MLP neurons of a small language model. Each row is named by its layer, matrix (gate and up: input weights) and neuron, and shows model dimensions 64-255. Each number is 500 + 40 x the weight over its row's rms, rounded and kept within 0 to 999. Numbers have three digits each. A neuron's up and down rows have the sign that makes its largest values positive.
Before each neuron's rows, "fires on" lists the tokens most often at its 100 highest values on Wikipedia text that the model never trained on.

fires on: " and", " or", " O", " &"
L2.gate1483:516562454433488497513492497446493478576529504600481536541510372493531463484479482452482492522516504498509486525548512484573443434508420504510529434588462446504438513518527518480548536579514588506469437419424553498479533519506502499502488519495607501474572538489556523486523440508560530588504530619484484514474489422556538469503495462471488499532470548480489566546558515492440482483458438544469537485445512465542548474524557466490494555488508473507501524505445559525521474561572453497528524464516480471544462499530538494545488499484534540458504478468489524492493514538485485605
L2.up1483:483592505456433535576531437456468458523471537606461538498474486538542431530554489495532497528559552464481503457468468477543455466541399543452469468498456544454443483480520437564543472554537482497476516517428522521495513577534497452529463510480625531481551510533552525523486471433526524562525526523447483515494586451542503481475479496516511500512480554461530490465497544465490476482436500443464453496503508558532527488556624386538472522484487492544533495503494481453517441461594495483417548487465420490542530483470476499539445459468602419488487507476520529521490502544504513524

fires on: "|", " the", " are", " =", " is", " The"
L2.gate568:525516452482404505504496459443437465535475527470450482590538472483475498512473440497461498452521528534476483504472478566453423527478500471487560468517543565465472485506467556451459494518506424461528507506413435495494470505513513531481543523519407445550459480526474567483502508519403488524543530517510482499470550452408492515554494532481456532522569486515566557522485501525471531469553464580487525474493481490528521476473500442493523502541552515480520523500564496521481512533483574491556525509531522523510469481513507507574503452496533529477519521485499466558492486505431419458
L2.up568:442484484502462556471499520546498487425488467478494449408470579503549503514517480439459537487494513446536454550420535463514552545438389544501460524497455504527522535564594498482499520528497501481422487460552512485398500385432487463476428501479482465520487566458459525547485502520522504541550471589497505533497477472412535482498465497502498538445487401508367520437449527491501492532500460455472510497435541528529480546462502534537510450469578514406442511480424464482510498531471516463517503500490470503508465489526486498580496553469494389501553463454505453458495532608523523468

fires on: " is", " also", " are"
L2.gate914:470446540479440502442516478386503465490484467459468515524509554518496501524516447446464400614473445449469508497509571537477494606548507458513541490492485498541503548436444495443546483519498504474441515420442494491410487471546460475470456519489502499451472551469517545508508501524530444486539486561534459556517451519431557586522515487471422535501526541424491513471392464460472501501582559486482474425460494542509491487482517504489503448452543495551524534543494530517474516579552486538522581444479482488459523471503472491472581481470536581460503536513435520518482515528519496548
L2.up914:540489504510500476505577590582542466535477506548425538471490474421552475592447453462522494449511488485587472560493462505604486554428564507518493533536463575492429478505508470553519498460451497432564492556513517487422520527514483479477511475504421528498512439500460494494540531494575470504564418534476499634398484460530574460542450584545435497508523534542394534516521477480440600552502501519510433454496463468562493581471511548491536513522546451446483529542512510475454497447491435547496450566586426436515469505505463646522565547508513405526489453474523476438442458476463501519

fires on: "=", "'s", "\n", " Clade:", "š", "ous"
L2.gate1398:525495498522508529488455532532560459492534539451507499493413487504543593485488432542459497504509485509532517487457460450428492437492466493482540451514428429545531550558539541525487537512495479411501503456537526503417521540506515462514504525463361484492523419516458497486514475474560550471549489561456485519526431561519481487453491532553559535536505559565511551496425460496488554519459505547465501485463423565547503547517556536449526502573464505413484493440409492475583521510526526534430556485487491389518496457485493478559491444523582521522492408540478434513419487523481502545
L2.up1398:518482504505454577444502513553488443471516525485489530551425470536507465476459420485514527473473501451465515472523435514389474469503488489442525460538473504469543512510520594492400511485477487454517500486475497489513532536553414500517487493487415491510486506551453523561572522492488585494509433492530491497527478567543475467424531496570607554560509558517490495495496500511503531490434547521438513478546422527452555495503481545553522486549496558511503431421476486444512481474522514541459602484457442439527536526497453469510455494539566536499504505601446488500504557497466565502

fires on: " December", " March", " June", " April", " July", " September"
L2.gate564:529491503475478503533493489501563500501520447417502487537547508425500505495489521484498525545487418519457486515476495481472435408485553551523581523511451490472499491419487412533528447538505490470444553476561500510500477457473512503468557469499465488501494523550440523395508510454528481497550495533542478465466462490494422438569486460554500485471501489490587591455560575504475474527476574505512506492514533617518523459548482492479519443462515539517480526499496526493537518540523533497528495455530481453511520437441504423497490510504485562511502566501467536484418465503550520471
L2.up564:455473520558459596497497517483533463464522551420540485460514535520452497439449530507501491515502441428427559533443483520534515522495536530506479489440497452516587533562547520503420457439445487484425457477520501407551512485440535493493534385479439455468461434419517479422555538514584478460526505485490488497549522534603563476475508517479484485493453452542502532531472475477491520431463439533463544520520489498490543488487442460515484459503504559501506478429512506512575551454524479487458475523523528497499485580503557440515484425563440527557494433509517531460499479542484480504

fires on: "c", "ut", " and", "in", "g", "an"
L2.gate500:521513544443507506445478565432478444527552501470559475477540656497570492488517532505476530497504554499490549450532611495406532588466491520542500525515517523596492537480515555516547490457557548552568359464514554446451479485474467516518410462561421549441507500509508496514520536530528461558521512508489509537522493489462533534499521472489512496515577504511399535584438489594450569449527524514553520495495501548542471559494500438486508474443451498460514519534455491532536539503536462510482502491500517542467495516444449509469524437481481520507467451432459474515504513546539546544
L2.up500:510573562470481520437507538482442456464541488473514518517552550527544473573507525463460530463542612478460492427466529482474457538500493522494501529510515571575509568462551571481492485498473600508551483536494552501447538488517458494548446478497468547507499433494494530602568549539468496503479582499478461502495431478536506520486460484500528434515568571558459421537511514566463532475533518510527573505521457534463452506518492457543467504490467571505453475508473557532479456458518466487483512519409487531466531532440490500454492511515534442526415521508484488500501558527536570526

fires on: "m", "a", "b", "s", "p"
L2.gate604:391485496531507496506501478524506438488496501487576522451525518548538507496508533477517497494472447450460534475519484420519549460466522498559523488501506501486524528529487460498544492502546534480498512526586479410468481532447500458518517512520532465546479546506521519471481491422508476577498496505587536463501552512507479524512488478517516546467507512488527474496546462498477474494559540504492481507471476497521462544526441532431509449447549440465492539478434460514522548542517515498499521502521442528481628548483519495505516479487458502502457498505525541487486469575544460550
L2.up604:483456552546542486527518484525468507545443516482508455508584446409475429454483504504508440465583496512518582492510484532462522438609485466418495553518501468518537456567454511434473495450435538502524427541527527486461625485516468526481443476490492537445559511420479487464453524417532445494498455518565538435574500478525543487468461463502483522560497545552500508541553435517564465581469461464546454479529464469578577558488451495446516576555521455465536487439497512457543544444548557478479476453530464485455492481485437505584573539540568544498426490517497548497535487549534531513

fires on: "===", "=="
L2.gate763:473478513487484533518474568469465457468530601525495519613565456544502400477433604534510478422500472500476491542556590547412464541470495531542564565560458460511465582516521540483520591473450522554423434472495549562484526411495438525483478561547551470509485488491509518458565525482484475494542580558542555537489500425467501528476468443436563499461551519495468512525607502533492490478538460456436507504514532484545494555571464457463465494473486546553518446553524526541549474560513544512523456474542506507517472483435485490428524486590489532480508460495517502517533453522498529563
L2.up763:462479452514503552463468493476508542518553530562484463517541508461424503463482517545521503521470519514487467479515544504474576473494442507539443508490409518545564510501499469562456512512475563465464484484539460528557490451469554456517470528407552569464414429526574452524524482440513526503576470490456508505490542524550528504496479420435528495464501497463412537482452519502486481435510388564470582554486412536558409558436471468485475422470428578481512487546508532521448434411451470536454379461493514536479469534471534469483462448566510523468429453477518491490507457537444577413

fires on: "th", "3", "2", "a", "1", "s"
L2.gate1699:494485560508449473546507439609492435471477522493482438475525502515460467500547496459502513509473477555443488490438550483470493439490466508547445515476462462493518432500438562527614546559530581487516534489560506446522447478504529505539479451525572511561529425513510580486495487447502539528466500463468526493499472481516508503481513496483517536480475587529456489559518575514499425503539568493510493488472493409562451473524462474501488569456507468471459556519515556513491477540509519446493515539578410529431452597476482474523542492453496470477467499447495616542505469505467475505
L2.up1699:498500513510503475548483435566436511564524502478472410484543502510473580532508443496542503509496496487451541470467509496574577495463467488453564542541488509441507454511493459503579497445491495464477542427569485479564484554509523474479484479487522480510467534520483499417555421464564441457502540489483521592539463456449514479470552534501462523625519539516597488418498464519493455539505512498556450493508556431483437497440524507489495578441452434453476556456506527454459537604512482496501487542557449433536424497519503509440511515476470480478526506523487541537495447567404435457

fires on: " and", " only", "g", "R", "L", "ity"
L2.gate1595:506523511534494516518565599487535455462504494470524552510493495554550469525487520544540490498554513500454537536494461438508508536444425483466478522513547501519531455561531525460491507422559528503517556481518454523477459486514503492450553607507495502501497471518447494469480481489528505492450509451484482471526491474499572506493476507533515502481569472472525501438519532483485500496555463487565560496499512495457491426413484506516494457437524507459516491423462505438497530506447494461479465474427486542417491446494500567540483526455545473565488493463550449432507516449552460587
L2.up1595:504538554551471568498575520513459482402503498453500496563523461556510504511489480488524467455502535455450484433491438470499513478493491494405475461447582553485586501551513532543465457463501548509495560472497584459513552466512467440528539550554466558484474449529492531553515459486448500492445552504492501481477585512570515478498480487544452511502551500516481484512513530478477474465531484507480487499508521536482521453470479483582439463501488526480526422413486499475490493452539500461522501470398461590476565456500457489521491475504505556567486539490511468473546519504460458535

fires on: "\n", "==="
L2.gate262:467448604502557580524490441531529526517518547449480483538544469527458423514546554568486426534534495450545548472566521573499467527484551536489556447500501429516465454586532503527505521553510524502416520511535482479502547448523495466490486491499492530475538461517495462482596533508418541415503504580470533473514494527449471590598535527467540611552414470517507502527518497557531513490525504526461519493535498460509488495566504523570501505483452459425495460513482483483496492469517502550456536466555559470500505515467604446472430495530503501450489488554545462524471458474455386539
L2.up262:497482523498502520516472449525480489519539488539461496499648459592462431461482404531495508485507554525389522517541494503479537493484483539469526487477475481479487511484506551528494550554511501461496527454541497518473463597523497464461497552394528517490454521599485433544532569515468518489480488506520516437484481528552510479549471450411520514532463556536490521485530517560531507502531495452389568476529450482481535467544468504510506453499410619488517486468438545544446434453544468518509406478512474483498524478524506506488466464520552539504504543562502474416492501454515473482

fires on: " October", " August", " April", " November", " June"
L2.gate1261:510522456525518523567485510410509515548531468515532527466481544493570503535514496555481544538470481484458490481502527525576496450477524532559546469479503474450448503408523366500581471468481384484532489498586526604435493452464525476520500516496546532468471535477424502491395479377493523471524520424499480480481498485505451483502468510472476421493508490569527531497488502586522548565500487541576489594496462501454423445477567502422504591511472592507534550541456484481540628504528486515492467499477449510468485516554513502498510471551445590495522497545528495498389477465502521471
L2.up1261:521485501512447492536483469546521536455584486455460510471539489476469572413430552555507514564573506476508514550441558443552476447507512526501567536431450535522612558562501557524499529482635519513482496474488526483511490395539517550510476443462443493501556498437528529430524490490476472525481486548424502504507489426507506511531478512485557517538464466507467534448447523485562360390393465500500460495445562519492527489501486458541500434461525531487496516500555543583481504458406485522492414447515543515504483541489511497539460471512490477496478468417493510577518524509505509484

fires on: " and", "-2", " or", " which", "-", "h"
L2.gate220:459498504465503424502472441496522431483493536457495510598489507544519553490454543441450513485518498493515528512497495546481477506543527502534559511514499501451492559471494524483535551485495467515471554525525531478456561519468558542481435477573505526472535523434592497569538536514551500487386506539439465568448533510452427550455443497469454573511593505502556522430523554555539476467484476527546478528513585499519545567499540411524486603487560508527540518513472521508471501561571536455498551470491544592494482493468480464530487528480497435523472505484553493495455503499481577588
L2.up220:542610517590465500527493465557465452520503538514494531574568459522537512501496540451476531484461480476500501451495488452516510470490464516480459538494475580484561547424509537498466453473445494497467562483512455480465462614502498516510494558510536530460529483467539544564544567510478466507392495514476525511482534486537506495521487452575486470532526569490529496443522515477519497533527441514511444479574470580475528486474520449558512561462501544493566405427538479496435471514527486487524661529423416541492594515522452461478462431558548502466423504493489526468485573437515559520

fires on: " is", " form", " are", "ell"
L2.gate1509:524496489497505469480443482443529536478492485442494520489436528486531498485467470489547442457558508509437467569538505514439439511481548519503569462491546517389489513539488574508467480605484464473478502495396516453543562520562499438555516467564464432521517594474441499512449502506483528494518449446567516503450486480596533478527504537527461526559485504501511453470486493494452504495522593528485566471386495503495503440498457516521434410569499518461492453523550469507529498478527545534488516419561445495461512570529475482501497543424512511448544525531425513474461459481434482552
L2.up1509:550407503517415478519456458476527498478492493529502472412516526605576464421574498463488530462548461487398543515503514510516496523468537502421505503532494474461527522537500477528465482468523471439505534552516476485560481546489587456501543498528497480544597487463508552466477539521486506555495527493521475490558577549545482535476499510507509538469510538496514495482428505525482494488550535502543479521479598494500494442485517490496461413511561579528472433380525454430470492534487527448419571496500565452531461522528478471633526457476440529504532468476539431458475546473451499556

fires on: "ar", "or", "s", "al", "p", "l"
L2.gate545:460424476507573484484483515524484595458469569424536439495525468446431481503533429404508507420507509503523529518501509528469515435513471561481503500526490468472507485515537500531513519486561504505497502516532518535482400453491488469509561510468504477552494552489475556473555482487524420550501475563496479482496540455520473501492498522478463474441558514455576506479513519505436466471575507495501495543497587461512514511506464527469521504456554437497431463473522484464502495539521501504529525573512461552498465553516504434496571540448445537506534518489539564525473502577446410512
L2.up545:449491515532467489467478467536496454449429477468557498543486441450515506562485442429497554401551476531486499506535479495497509378504482468516417528502470500441535465523533498487497478478516557530450565537484530487541496503487496481506534502526502537432433527508468531491585500483571464498464456529533567462537501544455482467470474476558472516510538578433540508469563427482451483492522544433520496453579553477462609546451467471531467525437525488500457440512544531503500545518537573492527590547501477526514526556475467455441564510452520577458482536495483559467531503491468516418